From a checkpoint of a small transformer trained on Wikipedia: biases.
MLP neurons of a small language model. Each row is named by its layer, matrix (gate and up: input weights; down: output weights) and neuron, and shows model dimensions 160-255. Each number is 500 + 40 x the weight over its row's rms, rounded and kept within 0 to 999. Numbers have three digits each. A neuron's up and down rows have the sign that makes its largest values positive.
Before each neuron's rows, "fires on" lists the tokens most often at its 100 highest values on Wikipedia text that the model never trained on.

fires on: "en", "on", "et", " 1", "an", "er"
L7.gate463:499469491532464468464490480481549457505465572524501476590421554480518500450473459513507442541447534498504559495448526540480485478485469487474470575488518511484546526507472444562555507538526506493433486517464503433550508467506505572413470525527542466556493486464521517450433483500490529461
L7.up463:543548510521449528457500574487528566551458526508546508487463491562517549555489493586567460472474477467490478522468533573492468487434443534379527547512550518525492543529509484564449529520464546517518475466444458469479511527529527477509555534523468485562438490484464551503430478491511602450
L7.down463:554512536522541470537541488533545484567484464523567479490557512549490495468434502523467578474563530582467491521513527428480541478464475485529542502370491546454530525464494507513473519500442499473408548499489430494517409427532486467530532509475471528470483439544489546479517509529462511529

fires on: ",", "),"
L6.gate879:449534421508518548529519520481450425500551482502463526534534490516558459492495433486448486502489474552397511475518476519552504570479474540575494488473456502516435479466403468411520554445488454532486553524506522556492503483565497542474480518515521506455538525402487508456560469518526510479
L6.up879:469514457525445490506499470492473500501435478503491510441567480480470461436514508534455490414573479575458512498541413457518512493530495515505562504500494548428524594485418483456470477511506488471544536508471557482523408521543456479450474486522480518551577539529491471436511532484485549530
L6.down879:543476531492438526536526460410542480502452479481494510527497493421523421448556529545477518478523509496496479505499536468426484452463439529494519528489472479527456473495543450482553508466424457508524454542459502520461490534497572538539470515529555475505511487505531501526470450555492489496

fires on: " (", " and", " the", " /", "″"
L5.gate50:538534507427520496556516506418473518449509515487527513516467629542556531468506477555529458480441474517507518470464405500490484523515502492565424547527484528476389444508504561496508509504555473541474400494521475530486512496488512531435513610523498510459507534432526526435502468576524456422
L5.up50:552487527511503523507426517463523554533523538473534509401415500469438496543589474518522526534488480524550521460499544466507480486509546472491508455464454422512501543527465478509515424482484422548500484494510464451505504444536522534533444515535526486469492479507530538602455526482545442482
L5.down50:594536460515488521501515470413507528426471464472480530505474546589514545445508440444453575518480415558509543480443497501457537552478525463477476485514461463549521601468449528505487480526497559428465479566516500454599470477520463520572529476473518504416484531530520494533510536514509471496

fires on: "s", " not", "c", "ve", "com", "o"
L7.gate588:554443515509479503482440480500475538501492438511465512483428520502548467461450479525480530494533562553482619541587489481522477587539540487561546528514449503548508473466559459502510542508508420451459529511509496492471498483517565415464547504467495522493538477496478498457462522521451587500
L7.up588:433502478489487495548522575477517424507447527458524491579437456485553491550543468565547492488566553505453491504472556440422533584486528521505511447470503491518497608514450564464471427517486502481493480525460446482494486448549537547499534478530516451488501563491536497495523503539547472430
L7.down588:421494466521472498523579611574486477488512504505506534458496495533514469418496512521518463556473461489471498465512460531481520455464532565449447494488505574499454458440535447502512506513575535517492548543479477449493559535525475548529482412463486497548506493523533509443492444448504530494

fires on: "al", "ter", "mar", "ver", "ep", "en"
L6.gate1072:529547528505405511506529475518475480490455507487508455505416518534517416551521433502529459478465517480518535466493514467458473532458521478504530457549562487564530540515443548558505578502511402467516503530520530518507477591536496501484518475489506449454447448415529513528495482516525472457
L6.up1072:484529550511497499442503468458483415466444511480471474563492489511495523471515442517563469499496501510476521512501496478545485479493485524490499494485535528438558513495553524460601521551522516567602492541506479509534531468504491475529551502518516503431530516529532475517453484487522527471
L6.down1072:481519510564561519472388598493537513485440556444570527472523456504506477529492540502512523503538470502508486547482547573497486527467504525521548549479525418435511531478540489497542526548505442513489505464434510494493561522532530472543435555426536460431533459519507488559450518512476535525

fires on: "or", "lu", "er", "s"
L7.gate57:450567443467491533543459556446508503468536491436526495500534519606509423469452481527476499490448512498534444523557519494514451550527472505529588448425450540390410467439515513492403529495593503444476457401530445433563507514461511501488537515496540485504521555471497490546570454506517445544
L7.up57:453438506521548486435477490534484488433468568502488479452519557550516563460501486532455472539505455515472534493460507524521467523551510420537472456505445501516524473515478566513510512533635459481449402512521527435557542479510498514475496552498475508422524492506479521497501508484556487466
L7.down57:551560548533420459481480495496494489408449423371442441485449467453525461477539475418476518494480561588544463482486549472483591459494436580517476546493540505504471488478463466420448532529498514506456451526541493606520466472529492557490441484481494519440526466517506544539507557488472517515

fires on: "in", "an", "ian", "ing", "on", "ine"
L7.gate43:542556518440489515451477490433536513536455510523515492536492550480486463478501501554522521555481555495492521523422527450453479561518463446566542488468481490567500536532490479480448551524442462540457459470471496468534575506491560511487521495516593543505515548455500548481587466503464573540
L7.up43:476527542537461533501523466425494493526438547565512524469517532527471552524542503502540548532480484484508464511488496525439497570448500541465503510512554525471558459452521456576452452540513551457515448458497477487500429459565525583432534482489522426493468482525447507465533487507490506483
L7.down43:500467507458514573447523387467530521531483473396492543540562477554397529525520444508479473577498432498486440549576577445437556514482490499489435501509504554537439466479496475525474483414421530522529492484529500472497434471512450535500436529463499572479431492618500482555499476563522505532

fires on: "d", "n", "s", "ma", "li", "ar"
L7.gate487:469555485459492536510515518587434494498465513496471539464486522546541544594523545495472466528452476450450540543465496440504434478489488480504439453456519474474471458511463521560542486532587508520433476491589485511570481501503493473509496495466504492447586442459506432492543423589438531539
L7.up487:454498499512535555518473465499476517491591573483420491466591576517525498517490523481530482475452505506470406559530497467515438490507473489452474479545514407513482481505490515504466497550485503539453472562561550483513513497480455472508484498517514469427529432517485392492472437544470546543
L7.down487:444521502514458496502465560514552496496534476523512495493526512512543464468514557643480485513495518499506457534381504480532508479439458461497607447566478464536510546540468465424562450539535450485517504471462558535535542465514525478480520482485500513525446447499538511485510518542556460547

fires on: " la", " no", " bo", "bo", "no", "ome"
L5.gate938:477505534492488564481485468573507606499531478529541486504413477526456440505573516528501467519480449460477498520564450461535500498545513508537434569535531515483473498530542503465476498534528507548483580569517505487465532540500597485417530508525528541509555490461485495469614525518498501544
L5.up938:448459500455466485545492527463467521453482476526537490481513462515529447520482521497499561472464452417471457529507558495487533561450477504475476477434484501515482495541567558471559466541552449536427506460476566473465546596489489452433501550441561483539515497501473542553571513507555450517
L5.down938:490452538469550501460562478509509580492413551576525529435467518517479494445446521511500562551521496503470470492493518480430512552499526490561502454564476434481466598477506537484465431491492554477491595526497566512434533511537477474455562502454451570467581490471478505561512525470547465462

fires on: "y", "o", "u", "e", "ci"
L7.gate546:454471435498462469503462480503443507442503446479502497427461654553599567453497392475533503454418524579452531521515496486452481541463524487504544466446549487449505503482514437508537531563482423522490500481544497440496554472472532542585559485564541479532476558517524510545507558496458582520
L7.up546:543492490498590497490561534461449543445505505473497507530520512421509531493451472514576546493522590520408490466601506488399549596541445479453521553478488560503550483476502502582586577491566574497494533490460491504482462533474511513481461435463578471580597540536484530434513496519452427533
L7.down546:528551504473506493559500497501511517536467517546432561470538506489495551514517405519476459512432415460479630528542595448503484436498503524576436497441470525508503511439519488486432515524529497560508444507470564531525433488499469451555497509556486577528484516529512397577522523495508475553

fires on: "s", "b", "go", "p", "ed", "y"
L7.gate773:483491541461498435539562469508468531419509483461502507497476494583469481514515553442461525460548450476546521461461562503478517470474503466505467507556536418578462485504534491482402518462485539460514476537540504608473477563514588638434574543531498475465487440485489511515609492532552526510
L7.up773:458552514448498417490489497516476482583491472492509477487546385462503542466468515536557482476539484475515451344523547535479517438481509523498482489466516480462490552472441505449473485572529465525499533523510491495558475447479492473513508440475499482564474480459534575454465536470540495511
L7.down773:507478460485552476528479523496536453482545492466483439607488507478528443464534518436463495608535537501474487494545490499518471548545505450486566525422534507536584453499553526471516579471551379387539485472504529550572612428507508521539500458519451514485518484485477547459472542446489566536

fires on: " |", "|", ":", " 1"
L6.gate641:466539475472540546538475446576486495528495578528483531494501545457475450546524537468476500517461509368495486491515470499556493446457492513525436537440497527522477469543447532450582507530539421471478515542505440538484517475499471542544444537430568466503523477484517490439610474496500492467
L6.up641:477490484424579483569513416556458508505422519550486494469439522522546508537493476539456491498487570388422495462534500606515459431460539515481491486456519487495527510510538440512563456495581486543511542482467501535536541475522502513482484500478516428543521461516520482552544530505555438470
L6.down641:416508488522539524448502488548503539471543504526486441535508567444480455534457419544524597481370606553485526519444485517490518521543499459502478529454492448566489568450511588511504505537547500514501480444531427511549537541501535558451510460484563470513427484482391452543450482483475530551

fires on: "er", "st", "ic", "s", "ed", "n"
L7.gate230:502536503469518490476532473496499517448584493522579469462467485501483435465451485593501414445440467522483569467461539507579421499529503467541516478484586487578543445474597513458493513482527455449482487463522509544495524484530471560509534543539542527471478540515494571513521505481537553502
L7.up230:503563483524540508489437544536504514543487520538510565458569489551516475471505536525562474514511583521503480446579451462535550518490512505520467500470524497501447496516503489557505489480493521569515540532481531461566495440436513464463532387494481459548463507500520459510470464460526487504
L7.down230:488500551447532490504485511512503516469556502509560487504555471495532434559486490474543496447466511451510490507496550433439541565515431442561522486532428535551536501549533509448476553458454417464486466483486482458495567461577510582508461510573455431522507534470488578522488500500516472538

fires on: " up", "id", "ip", "ep", " into", "ag"
L5.gate949:490530524469468482523482432578524456539511528488520528489430499462440400541480517478457557495496465452523487454454519564499479457458511486558503422487508577471478502570481493497490522568561503502510490543459516513527448499549531504544513567565524515373452587478474509498482490549488475562
L5.up949:438523525486517516545438567507538440497478526456494494440531505470440451507547531426455545499506506555539534464472517541534511449450484503456552456511510583438465460555519489479546481568494482551523484507466603515492412565527509468540441481469482485447454517473512524584452518478502547512
L5.down949:528512490508432506399432543488496419437505550453498529465537493500539496476505526465470510466501508530486510503497469479536502562473540478497537455521493494526460555470517524482570474538461419567504478497512507502517513527562493536418537501476520525508484480498418519505463514493466476473

fires on: "s", "t", "r", "ra"
L5.gate47:449528524517372426406514521436497463512598511485475454477469544492456459480483498586559476503464465455491516506502494477434465491484444474557519496477498531488413538550538571509537500478480522492510545452465473443552476534456466485444552474515500595500522502474507531454500484517505521470
L5.up47:543515528486446443478493533522482434479512648447492497524533490417453450476480483564499452447474520451494503460418487500512538551444447474543492511484484502533394603509485456558532477559441515531433523449468497449559496499533544476447422527466515511506582505504513478517509520519501434459
L5.down47:492500465537542502541495574518475486456454542576559444531541495536555464404491480521506500508562476499452488533524502512464533446497501511529555514412612550439556467488431397488438508456493539543565557549459458492546465460545519454429471469463409543459558517566453508503440519485542499535

fires on: " first", " same", "ven", " term", "mar"
L5.gate123:487528569467465490507446510507473442491459526498498495536498505579486484558558415588501503533461503495470504448489509514532543427462462487478496514476509467432518539521476429436523461436502567567507532462502450489487423529584514540501473480541517449550461572468540530511546489500526491462
L5.up123:497498483514411510562537496514469555473469573511467548564577441487465520487554493523465527466516556506531545538487579511556510476409478505493529459468553502463522549462573466532495464470493472522514514433469478506518514530563456507543456502501525531460569558450534484606431516524592598566
L5.down123:509570511468478494475427544575525539485532531530508554397473503488431528457516496493557524579438496518500510482476464495541501501467472456503498530507586496551510567587487530539482413503505432487483440484518476482517473448487462489415517503476493633394462516514495514483507479503535535505

fires on: " no", " the", " No", "|", " and", ":"
L5.gate228:437541486464531571518532515498500480532516508458502540567479502464519431531528487471493493522460536517488505496443507500547488537507548458584443468507475527483458460514470535452525488564524463448468434586514443560475481515520538552475509547502533466428540496442498482412531484549562430508
L5.up228:547455493455516452543479476525516547504485475529481522400519496509561441513566432535506491466475578514448545490488488420524453519447535513513494528538518483521473543479499458554393460523567515488556536494518553526474535490457466442551567518497472470541499502506563549538557534497446532491
L5.down228:465519504497497422532566454501504560517446459492538502474521562505526498516483539528477481474447524549517519515504531552519518526551517528494453585444520528572441495545505503528457382524507469459509511531483543563534461493443404507493571516473483525490547495418503497466473507494486495478

fires on: " a", " first", " ", " the", " same", " second"
L6.gate103:480442569507496501496472442469497452561511559487514505451517464527525482576521474585547469444482434424477500478524553479514522421510500562480501525427439444408501490514477458499515512463488535537456461499556448533547496456553466540512546476535488452484432420500604466501459472539536509380
L6.up103:566606576485497556561564492471503471522481584519522531542464431481500438533540467554557475404531481551463505456508530449397519519449477522487535501454528512482541552513492452500488471469485523494487498508476500502568467500519564518546414418522495480545539493502592508587509510532524569451
L6.down103:528532499497527451508468542434467535511521403455568468476551458485479452492456513487539496442489536468517495521453457535523498487533499467531512512488456563508458460506568504467519427513511406504475492536475446550495507478464546450436488519511557562413468530526457480511526496455470436489

fires on: "ed", " released", " kill", " published"
L7.gate1019:483565511518503501512491503495481454507448447413510457463508446474512552544454480560525503553530415492524544509454457514600477531452522484494478495501461502443483496486522507542493483462549517539453514512488509476453382452549557489503519504495501419486463454434543564488511507511484443484
L7.up1019:496502563437496451511514466464466524450475514564467495409562533474476494502421503510525491556481513481525589500475495443391562504467560553604497487494524459449525506431549439493480435511494549519448533501501482469491483478514554525505555438538477521409513546479479437528455495434557495561
L7.down1019:556567496568483476390474388459517501536479490486510509466563478509520549506513543523469538513519418463492509513467507485479492482511526471468466498524464477480487490561540516442494521510453440551457472499439463516513450469479534516469556455488516451515536445509573498507533510534511547564

fires on: "re", "-", "o", "c", "ation", "st"
L6.gate682:571504469489542534470462446530501537557499459521468599481556502422502535503445503404518566511534553573509531493537475501437536523557577557594459488472505482456494554500524445521407490517434550474549568453505530508561429415481543518600535482561499567470589507531488532458473500491455487518
L6.up682:451502511549562506482461494460502424478537487546505513587553473564508476479586524550488473442570519514453440507464503496531487494589550463510545499366451448496556509518546496559526469473509531469467449525471470476504510417505446510422459542499493513510490531489568508433449514496473505505
L6.down682:516497540445597474521562496476468490533459447508529470544588516545470515527521521629522489502467529499496469535522395526533508525473531524524473512506553572486497525483446520455418488465524502489469555549537495468543531487452434558502463480428544541482473498477482458521487482508504501455

fires on: " 19", " 18"
L5.gate178:492481398500455576430528523430468551496557508496543464533490523562529457475387499515533562494450467413517457464499510526489506453512432477590479494530516479506492506433510534417475523548507516502449474562464462522505503565472521528501537501515523522484481544467541470472539446533521571565
L5.up178:459494421505512508437513578479549473509548484546449513582484485476504413457481461437516511445534507574517494565483526451522464521511484483461491443532495535500553551520532541504482465467383471562521527490460451540536474501513509492469431551550472527464468530501513482507485490495487527519
L5.down178:499541484498442534539498529500475416480541483501505581529465491505503412519494518444475510489604538559448483516508486543481528518497535522379536547548552503447500461438481496532523545512436483508498517510498526471548491516472483514526532506492351492529565499501461526616510484494555444466

fires on: "s", "n", "li", "in", "la", "us"
L7.gate114:513470551475467447422524530450450472489529502510472512496444537593478543456454591448476517508474555468509524505428451451439480449531549436477476566421520451411478470466470548510453519562591503563502534484462509503504492505418556502490547435496538485572501531453516501466495486544466590540
L7.up114:453525418455481515474518453496485562469522456501511550502456564518467534474489475461457534508460523563495501512518442521434469470497493537461524537491564504537454473515521438495470500523427479517506474443527503506543529530498491424550469478499522575565517431468463535533476466503403630493
L7.down114:496482493499430505528482602475509493518526515498597423499550529515499504545598496575489459481455486472462516492487498480560539575484482530526542425492616468479502476513524443500484508479521411454576566490492513502513562461528437497460470461542467454489531543485517455520488527487491509498

fires on: "s", " known", "al"
L5.gate795:524531550521470497495513506494477485473533417439565449487496527586487368507508476634498401486469409473503491500495476464511478507549534474524489473453561570544545504512559630469461477501546444499513530555469432475471483556505463485471513474513490484450577527516553506496509479552503519492
L5.up795:428488521472477544479537591519503463531504536408608496525477465488516474509459483554498476468491555462425539530494481523508495494529530509543433469494556584487463540454544533513570558529499512509571495511506512481473549486515472473487489508505490546422562530529500572506547529512578481557
L5.down795:477486522499491515516455490523547520560394487497523500546519463501504400458484543426480510422484517480498557577459535469506514447563515512473543501502551452465515450428417494526498574525498591537494484567533540472487461512473511456503492640444477510493556496500495471470414509460521464504

fires on: "ro", "al", "t", "b", "l", "er"
L7.gate640:425539500474471521420436447503489488530562527479544557545499508577496490453482503502486434501448490599436466499462459540495506513499520497554526491472462466501454503474511522470538479589577547464432493471499503500479523497443511521515555498482548470483566520434494546455586500548527445529
L7.up640:471556485512478455516531499490541453469501439487546492494493481514432458453522475529452536493483521541413567552538505503509469501453467531579556573469494506516517558507526554503524574588493424435462568474459563446471514507510561502554546492465450410443525493528527497494475556390503476524
L7.down640:478439519529488532552527447567404530473539493472469510502514471483505458446463512546495506490444499477495449543465524483463458417502514524528574459528464470484545491581529433521476497495515543496477546557436426452525469476525530503474480519471562448487438493567492439543429569446532529508

fires on: " (", ".", ",", " ", " |", " and"
L6.gate102:490510561533404482460520501506490580481481515498491521456497485519625515476546472529568415495503496494459527471449477561579538540426484496563467449514476512538444552553509559523558528608545471526475517468495498457451495502470524552527492499524497542448490502429472535501492478541541545395
L6.up102:577533520560519502481482446515502503430550537508528498447508520481501433489569478504465448466523418613505488504544509441478495533497497466464590477524558438482537547532467473496471469429477461461544438469528561469535440511453495524516517562487479474522567473463504507492547533551474547464
L6.down102:520464481506541466521502459492460554554539476571516482481465519400547510562500553505445552480486532468502512532473498511497468525507493524437516401485551571502443538481448502515502528545538459521522503567519478506444486504466526525529446517548514463464553481505475515529506526430527489526

fires on: " which", ".", " that", " who"
L5.gate725:532485468474510554526444488504448528512509479460486549561524506484522485526529466445481492541412487486453491479439476455468524541503591458424488466501433479488481491516368466483490558486474516472496538520544470564532533479529461541533496482521523453537468510485472516475593484542480480510
L5.up725:519511484506536504584493549462512541560494517497480507517509508475461540525506432511452536509515444472499481495467450445630495504553475514480517478478436501494475530450442510482465502536468529494462552481492411527520507493484503491538501395547487484462467521528500467457530465477486487501
L5.down725:485429496504461482446485511404521422483512560500524477515478445533467540488495448563492439534429576541489489485530485562532487470428532503499454516481469466497485524516480521466482457443462524427455434532484475511436439564488503494543576572503535554491575489454513483479484504496498529467

fires on: " who", " which", " season", " League", " |"
L6.gate778:425473463514455547476546463514516507517535464552508461517424518487452515495551506524499430534445432485506508465494507485532469484545528480504455452421589559459477506603475564509397584514511484477480543504546457490475453565528454534516496562525556528503462498501461544510583486554483442483
L6.up778:444477461518438497535534511516534539574483551525467470539504524447559596473451479556489506498525533488517515437464514525548521552469464481459491431540421586625527489514452520531531543504499430446477518497455456526509527517465484526521515519508509481483480494522544527512470506486514485475
L6.down778:491459491471488556420533512495537464574465532500550493538429485498521518465531487493520489465477537517494550508509460536463466480422560464483533528492492429457485502583505496508422591539499527476464501491518474516555496517524513503468523491448519476485561422523585458498503501501545499493

fires on: "ed", "ing", "s", "le", " de"
L7.gate740:488488555466531502449522495504576458469561545483504511464421493438492506463465527494510566511512458415480520455434447450512495455500519508557575524456568436473531496529512523467358550474480497462448472575434515563468513495515513491454499527474479533469529422547529534503467519474496481523
L7.up740:481578505498546454460512569538468506523505480460452505546507505522516559432518564536567430460510593478520519451562490492564564538532516491437486410479455520486522534515528487517541439539502547558498500437426562455534466540448533476506462563527511509540487530549485478449477476474473464562
L7.down740:495497506588482446519521446510517490455482481472565523495481516529504540523449466450450471487537481463530528524532562507441540497534464486529561559614500513466522492428521508520502484557513582474548531542482482551549497496510523554485500578533519470446520502459446530569446531519524577497

fires on: "ro", "e", "d", "li", "l"
L7.gate619:576512489527477605572538469529549525455564489450463544429558534501449507479542547513450516523467527543448538491538476477493470446421520566533518554511487444505428496524585509527504526551514501468532467467476532470461516467521452547547463498466513516483562447500460540522487548514516502540
L7.up619:455535501514463513413536505446501465541541461435572412499499548612448478511460550433479439407421436547537528500494411492535471540553543498526508504514485526481502560494503572487551523465527510502413437561458509497560487521493515528472477495491522406508512495507543510516533488455555483463
L7.down619:395475520497561453534551509470453490486562516587493511432503429487446510494486477519519545525453495509503476550531462570427449462558519531489484481530499496488535480497514538482494456480481521466472532461527446467495464487532477488493457566506463451506455518503481485467531514519511497482

fires on: " as", " so", " do", " p"
L7.gate90:506482523518506526489516548496511501509536562479479478468478607461526480542486486477462544514513494520473458561513562508545509423482517488502543495499509536525513480481579487496523437547547514502501517572469493426539480510534549502501531553480579492462505532506493543443615491515511473456
L7.up90:500469509486523468483534506511514433524531497507510449507476611543505477537474542561457525501519543590519513534464616449554514467495455480489520515520483473477534484561490492374577463422537492573545445494509480467510544500479551523470481484514469524595494508477514515499548521508531471462
L7.down90:540473525413409528508466568465498532510522487485526501536469511463530523501511490489529539567500567457539515474517511486482477526529491557512622519524486523467495457466471483555474504462464587474544550450405506512553556493508507550528539494448423548538486439524480511497493480593447467431

fires on: " Co", "co", " which", ".", " who"
L5.gate587:529473430454530521504442549573494468546464467487510564471522452467503451536555491422507510506499531438520539519497491459529519496519522471605483482496472507454490476493388450508421470518547527503474524520557404478520474528539543509428535546524517560481493517488408517443580478502494425557
L5.up587:416486502496458473455478507465486449587540505519451476615520555447526518526507531499552530560432442480565475513483452460524535486543519499541519539513399425590551553548441518489512497530494477473452464503512516482528482548506471486488502515493493499544519471541470519489403540543514521480
L5.down587:466496471550467601430468450541466488542501529471490532565466500539542522447454566511534546476559548537555532513440477448471485543553526502470501514476463502559479533465456516438484465535508486527429484517468550484486483452507509489518558418442509499502503396531469502503479553494439511548

fires on: " |", "1", "^{2}", " were", " League"
L6.gate79:548459507512520454426459452504519534554534551504540451458518454432431544533530474518499484500407467542515545464477474506466494529472539442553425458479584527523526533553455523462509499541518519516544605454523475464480474520472521513532416454532565573487532493452470511542483453511509417460
L6.up79:447518474492501508536451504546538517455523450580452490534529529506580515526433368534506494441471509453536470479509496499599481480413500473458518522428433572511464499500481587431561550571521594494496505498526541500446471446524540491566523489544502530555464549506483498557494512443432477459
L6.down79:520444478543470504559484504444496564525482477512450515484494380526524460493493556538553513486528473520478490518505572520487538466577583442496565497495490438513448485560538543482529539520520509478426500460491463540413441498456589467470487597507459478476507480500558466436529484534530458501

fires on: "p", "er", "ta", "la", "or", "s"
L7.gate1093:514513519567450508469592508434478459484463490548468482458476546536453488372507437452486499496523532559510497479517507468478547485496502519540520510463523432440490453467551484427544623469530460516504461534522363487425507488516525546487534482500478513533497530531524506422446503517500505466
L7.up1093:502531437466449489501538479527561526529508501477507418526425433494450520560471508478508528520467409561531527461464574546427483442438423494546483542504491530487538424563465450455475449486462490505498495462496480492508508606457505483488492454506546532493553471491462510518451471574494479505
L7.down1093:525490551536506536505415509471551463414549553521472450452544522491530517477462483547507566489513453464483498519505532515494500476497470516496532480540581462486498554544537515491488563552472441530574564563518489512479484502481473504402497585500479465419414506479451530493487527491568460496

fires on: "ed", "d", " used", " found", " published", " built"
L7.gate458:457521490529487506504510487489440470483454517529535471488566465510477564516449471516518577551536504490522521443467487460489451512460523486469508543481483570468472525529476489570570445405540502537463467472536535425478474409563528508528515557466505478549498513490578555513501519500578478477
L7.up458:510536490527489439546486546494511498494460543482384502540557510502473479405497449455513550472528520511491553432586446530527453465496473507575505546471463467484562485439526416535530545449484462457523544502485464464472455457496554468498499496468469483500526508507464482522423502493487454571
L7.down458:469524508506538470456458500482443486446398541445485501438587538456486491475457556553527527488469462444503522502484507449556524593545521473431500462459452516539402499549517526494547510503547537578477474514459471527510437491519489507436555429438504462509515440540548513508495519537497630431

fires on: " and", ",", " &", " of", ";"
L6.gate222:510516562542497610496503491557523470509502403555516559522592564422500503548490525510447460460478424472435516509526462503510486525516561505554440503500437572503479524529453462529495535503461517509524538587514515582482474469521487517466511478490538502449536546506497491479521463527533452479
L6.up222:540538465501451478504467505502499455567531469532498528468560479436450448542506474464514437473534505475520520520535448489505479491558507548535466580498534549478520503440491390408489479496447433521532480512455559520461499496519566531505476511463503491450500551527474493480516502480449474555
L6.down222:475428502490358488564507523493516480460501475487511481541555515468511536442523472495474523486484532518510499475447500485476519500496438504486477516447544537469552505453462468479537454505441444430562523469484487532499507486546420534444435545500490574476478531541450499589437521538479585465

fires on: "com", " in", "om", " 19", " 18", "iv"
L6.gate56:463491474458532472466507584455463485491540484549521496513474553486595440477486465505526522510502478501471522532451459533535498498456469487550504602474510550514494525491436509388464450523601492500459521506485490536454482536431468488448503484514494539479503463432511521453489500508500512416
L6.up56:453466508443482530494483510491471508466491482534493515581510514509554412512494516406484475474452470515420462537503459507478512509584479448583475561510429432456486482531495478437529439498495553548530472526478521539524528493500467499495503514509533432572505516483522521474521548515441553455
L6.down56:500399476484487466502509552482456457528442421515471437583492508498489524505513556447521463463559531495417526519513479539519449496432548481549534440555473524458495508470474421472543515556554524493463527538538512533567549505564473461554505405494444453476510590484470489603498584519539530432

fires on: "n", " of", "t", "c", "er"
L7.gate868:562550493506526519416461463519473488486584525540549524422551513450478478443416425525500415526483476514380553544489473568545446508504471542544534432504534437575526508566545508536559565508532506483439503492562492436533494448546494540417503524458524506491511459506532523511547472495547491534
L7.up868:425520518484397453463516435512489422537367579490518513521569481462498511478510487512507528497454504519516493487480511539526550452501539547503512600488520480467490489434525508497596467584465548524508548492519530518558461460443526518490532542484518483472464466435466520501448476487499440490
L7.down868:453544474454495557510504461504542542518442472459493542476477524559493502490581475522585478522491517488510465519535405420528565489528512540510503521456426524600507507487540509474477498503507484481492529432499512501585468468535459519497525543418502509546493472446454563539542454522525617555

fires on: "er", "mi", "lu", "il", "et", "s"
L7.gate209:494516434428518529527501436475527483473547511458494513484567573544508517438474435509536501400456504567562435540498509529504469468563437443556532492506477498507467468437497490508445473538478515492514472469521494556520431571467453553503493566476572532478560522487500498543459465547480432462
L7.up209:461500480439453506501527510538491458527444451454431478453497560539537498474498583493493562497549597571512514437562464466493483470546460462457498543508514580518511502502549605513487491516487489405498551522529540564538479511501509518533519486539500550494496522477470502533559514482483502578
L7.down209:447511565459474507521480551424520464515516515526493482504439552407525484521416451503537559559547588586547464516490576438598505467452431473538474473462469491516512504548479576496488545515494471460538507546411545509401490426528471507495595488521528510491502515513547546500494552486521537469

fires on: "der", "tor", "ve", "s", "ter", "mit"
L7.gate973:480466511533459511505520571528490548536431483538515488443494501536522536468516445574501467521454520489619593476531490459462515486546510472549494501491516529525494535567545532389474529531529394489482552512477465523531513530555527433489530436486598569505540525508506463413464452494444510585
L7.up973:636470517547467450495460478588482460496476546574534511493491468481466481554491515535476470452500471472458473527475568446522512492530496522522492443490453435508493504527514560485477373500560445512525486466533502474498452465490465578511437514525426536530482528495451465513497453513557469535
L7.down973:512545516496448441606472520499469512501482640532411530483493526501558530462557441554468510540532520530437518483469479466542413444476589469542451546477503538415499493515487495537484528517506528520549484543547525437504606426484410477546528511525574536489464516520482495450542556511506420492

fires on: ",", " and", " to", " with"
L7.gate1046:509496509534456478495488519536474580479464491463491549456459536551607464482545485513502503443530494446497525493483552502484419565482542434579500520422432587517572565510532584510430459509478460488453471505498539509577491532541461553503529517505500492465426523414518513485455475512472526413
L7.up1046:496517458516535500579596509498507469551484416574475483540535526428545484427559492583470444426511511574572539476465499502546516493436492486511525464495409463529497471468507506530522508471459514458440487485511550401574469510479446460464493523525473528451538545546539529512486469507475580516
L7.down1046:523440465491469538459453509500544496538535494429447549562474465467497591553501529562468502502523523469494518508531580482478465501451541427506461449591503458518528505511493486516457516558478450492433555540492544493496513531546460521472533480509469457433562503514508466496509517504575486562